Part of a small language model's weights.
Architecture: learned positions, no biases in attention or MLP, tied embeddings.
MLP neurons of a small language model. Each row is named by its layer, matrix (up: input weights) and neuron, and shows model dimensions 240-335. Each number is 500 + 50 x the weight over its row's rms, rounded and kept within 0 to 999. Numbers have three digits each.
Before each neuron's rows, "fires after" lists the tokens most often just before its 100 highest values on Wikipedia text that the model never trained on.

fires after: " the", " The", " and"
L5.up2492:496538543492550454447539502416454500577567581398406536540495493482543436637455588512415517503464492458577547560525430423467538358622480533572475518593530493583420378447460518550500518502506502400471466417395502550466546559562606483543511424505563493505459469504522540534541523532507481527

fires after: " the", " with", " in", " for"
L5.up3516:562472472543390572468415440471537513398523560485487529570479634468537566411530473483528531497466491495547456500542503534553424524484532499422557475561505499478363485450562543507514503491495471481496553440499479586492580564533464580478546481404538460471463541545471439514541475553510474538

fires after: " |"
L5.up1540:447484479461502521507572536562552503495540553479501495441507485448461515439482527545480538504505461428553484495420527355512543566488435541487560560456497643554560487542473498532491543482594481516459518531440614433563530488386494511548488448543495508519514606448512520510460569516518424480

fires after: " |", " on", " –", "On"
L5.up1547:555457525528479426501491453436458448503480406529524510448515460554463527566486451502401440531475466596464466466397576493479454450469490488479355475534554486501531539493496515609421460429571488422443355516532488459436554475536564540413568446494572533495494409556449540500558528536421468515

fires after: "\n", "-", "==="
L5.up1270:472463491465396539528524507512467484479458549561471524657515521489524409438546512537517456445516431477448458551435429581465462450598562550500503476550544471447488490545526492475479469507494491534462417499471478520565521520419467502532471429541577489500512492421467488522429474493469498504

fires after: " the", "==", " in", " and"
L5.up711:501566461608437555586442425467531546463415590477501586555487511431541488503552460633473519505449543516528456481534542478483529551496434522464466553622493489518491475524534430523543553487456389437444513523554443556460521382535526518468486487503496585495484499435468536575491528517554524469

fires after: " |", ":", " 1"
L5.up2455:512512468508445449472485593442439519580480546484534517450423456473453569444468493547494558459468504566473494528430489621586406551536478427520518493521515465526493633572518452575487429481476458499481509501477471462552521523487471555516474497561489497479403448507422511513472480488429488529

fires after: " |", " on", "On"
L5.up1581:405493519516440499465471502456488465467483506406476415528494506589588541465440515535467499479516518483539568530585421576496440539440550470529457457495571558514477470510455528556521485462481550486474503513525519493495486464480493490468534572462430476532470531483438478404465551462441563501

fires after: " |", " on", ":", " –", "–11", "."
L5.up462:553504463523526516478515529426524481407448468421477547508485541444525442423456468462452679522452429513518506455410543542467454515491519479472421511465533559499502472510486468557322549499441467373521505466481530494569463510551432554459520483479561527553490548523497638480511506587505540470

fires after: " |", ";"
L5.up188:414581473454533475431554575425374479445412507460520573496557478443522541478474511534503504495484489494478438506504491520468493556516519434517505544499479551480561576429507518556463452541427374557494562516427507517508486427536421529544428469470475538470384536456416574465484579459591498588

fires after: " |", " /"
L5.up3925:546589481483526518578513479447449482485483458558497523462461531422411552516541483486453580476518477415486552500523498475499536532456491483495564403537430516464490482479578417445519478431483532463530488401507533533494441519582469522510512454515444467503443551496562460416432558523564494547

fires after: " the", " a", " to", " for", " of"
L5.up603:527567492481528536445471473412510427478470593525509475603541504497511450610478539548501518508492479544476507564505468466422499513539522660565538610445483464536583467502481442450479483553476547437517547488564547506444566531540455511499492510484466560522445480588596496526501567443461554563

fires after: " |", " at", "|", "-", " a"
L5.up133:495431443437537590607493584560565477556463410445473528470483470507461471480532522469554502500502422527543497470531493464602495442467547490450467557463550412441547482523555613453534439450542579496475597505508585465462507457547578481508458569576534551519478526450560446575511541436504467514

fires after: " |", " (", "\n", "R", " on", "ă"
L5.up1152:483523392586528501466575556572515437524506455503510396507599472470570486481478507495519546488443549595490587451494540617437488568393523403538471462457551514517453490514445450489479496489515514461460538519502504482416513427437480406545500469531459447492506507482505520559521526575515500459

fires after: " |", "|", " moved", " to"
L5.up1715:429557480490538555432536451575552526496573517509487558481449416476513415520482464472559533496482371571469489544464566431601453545550411505492548517600549532408480477418493489521435502569522518499441530427477491454506480519573448489519522499579496375499496458507465576530599520541528454415

fires after: "\n", " 6", " |"
L5.up893:420442515463465502408485547536524415575444489543573459530468585539512458519452335521473534600514540458469457491547524560501474442564539623420545474516473506530572591453469497520494387556479484520522460478465530435469530439520473549450471515527557361590521528591426492476423557470524483566

fires after: " was", "'", " as", ",", " is", " also"
L5.up3924:392523512534465485472489527407519557569550428515464373517562444436442512456429532513486425501590557548464561555592550526426460464580622489527457367563577516499473444452518402487526479444437485506609450590513622419630500409429504533557561453513540473466522522548493533510550519503537482547

fires after: " |", "pla", ")"
L5.up3555:521497574499464487449463389511515583449506535492529526446492411479557589491483521533375589569491494572512507494472413517594405517410392519551400503488506501497475503507540480458581521506532524469492552501491517570545551549510548480558492516532530548456476484593498541408490379513403542450

fires after: " 1;", " 0;", ";", ":", " 2;"
L5.up164:560530432552506532419479512611473468539567532520462495537511530434471517601453415529513375482458479524535448559523550447471476487567521520621457456492555484515523494451505506534456462476541535533499525511600481484564536589373485485467485477437499565507590501432461485441498445466530479456

fires after: " the", " of", " "
L5.up697:516528483476530543450586516513413449500483459525498507605598451514563529543472592512501517476462543548449518568490460526490450483461479469533491456466567405546533466489606493587441415483548566515495497574537479511469556528605429566518528552571389582529500576557529503505394568574523497489

fires after: "\n", "-", "S", " the"
L5.up3243:486512435589571512506470581578547504587567516440552517506527414517509477569484490592442492417406514546502484502475492496546446403467493596548540579471403497483580501475595470501383518467479512392556496488546565465467529524542523446550574487541620532538427523450464561508541458606516574572

fires after: " |", ")"
L5.up326:537517515533543560497493499510519470597469551546504484604584518520503557607539549478507465541492522512539488475503569528512470552570535466501593507422474543505489421502449489505579479512468359468481480464451534521455518475513504498523498580427427542519495530455480468599455485544484509472

fires after: "\n", " 3"
L5.up1445:487556531333534393527441443460466432533479522449542604397505527515523519445562525505498522423573419480460509550548432454562482478581576545527506545544434453537606485536494397461521640542467545404461502503528453481522483524466543477501512485409486469445465443585523539395537564474630507513

fires after: " |", "\n", " 3.", " of", " with", " in"
L5.up1293:451522495474519527432567481504458454403401499487533514585452563496525512524488573528501463509489373446476472513516499500580509487468467505475502535562520510504468409521462475449560502447432431527483582404373501523530485518475514438507568495410477478443517571461597533485486524598583534459

fires after: "\n", ".", " |", " 1991", "ov"
L5.up2894:415527567489468454507452540459489442466466532499514469517418459506547441478541561501523527381446462510542513518468486494534542332509573583497516535520504555490511459480497472527544620455504516414488561504444519529520486557435466425393514511480451461552507473407615495532453448510404572465

fires after: "\n", " C", " 2", "pla"
L5.up4016:518399548580500564517526470413404475473484517400585556488498494563530536490478530532543461535427424496517451431592498624499570572470524514575442468543483514444523488452512491414477552518509485445447582543498518559466514546529392463624463510507416472570502541565507556481495462529470495544

fires after: " |", ":", ";", ",", " At"
L5.up1371:600547505529490557473398587448444546525527442487421551545515517494487514559517502498468484482429581595558457463434534479519506549512421493453567465495553619521487406525557409545512528529553447539536418606517504428529520529484664554456500482532520401486555480459500486565467436438493419489

fires after: " |", "On", " on", "born"
L5.up48:504496504494442479442412471478426487573435544591503501426403576528515560564516481427513518498433435488497510494512492603459485575382405409574502523494562556509551524465554520495508457459448508457530518531546475530477459467456476525420484492616529539454420515507538434553447549508513530494

fires after: " |", " of", " +", " −", "\n", "|"
L5.up2654:486584490562451510470580513561385498422488482467507453524460516438497561589540453439461594411474556573501511596621503446519502599540442445410525526517536469535560490506562485483470422448389492515458451449540505515497560489556540537404561512492485584513502479455519405495558493591487450490

fires after: " |", " \""
L5.up3564:532526471588471491536562537564494526466535619574606509500505503432435522430510531468602428579560498583534497488494457545478515509502592567464437514461508549498539451435480488543598459472492476531532539482481538485549498473440441486505471482389417562569491523449527313545492460591405489571

fires after: " |", " 1", ":"
L5.up395:464550507462488556537477499479497539546487444454498426470516520484462490528484458506341489416442498547611497490522516459509534578488489543468469548530545489539494498524376498543476428506437528519513559466539483473553551479561551522436518510590507507493486523532406530429484475521487469540

fires after: " |", ":"
L5.up2970:375552492585441455540482474449478492523446407522557504565543547476484564392483509496539420545563509542489493468409451496540561477422389541540581535545534574505542571460482461433508443527453567494478455504565441370498469512524494432513500531519389575529428530436514545598441559539528530481

fires after: " |", " 120"
L5.up1326:456506465498488419507533526536460451476486483537581603487539454429508495510483529517468410584450439451499519464531519526435470530413497467451478553475483509500543510448475615617519523500551494466575603494433478480519499512430587518447570465539500457464537474576483430436484471499517607481

fires after: "\n", "re", "-"
L5.up1470:485504521529479520503456419483483503459551576592523497543478505575500439543509514472458507514471392514493521511498530439636505565466589485539453493508507492514500487577528487421613512510567538465485554600455480563524602488437508502533434553559479511504597493496495518523426487472587488439

fires after: "\n"
L5.up410:424509513482510463458540492507478476518551518573490472478565445540528537472530579606553472438562611423503476485405551520510485479517603469501472431496571491509500490539493524550428624475482562487507499500398448536517571424503469534389500421402445433524535433455552512464548469435475445480

fires after: " in", " the"
L5.up1113:503505539526490555459513527593463477453532552556485535453534480454545481484457552490526601457552486443517542561499457604553532550459443573568487500616468472478566496487503481527451422444408444482522474469474513473366498460519450406480495478503506569504533499431525551513457490431571435501

fires after: "'", " is", " of", " was", " the"
L5.up26:575548424538530510459522458525560622488522493513578329549414522457464501517461429538485525519530436458463526516560531522516464613442530544496492544563495514487512487376499445488539532479483502421442509449506486451498534421361463508480507463543511492493522507574501539434591557466484499598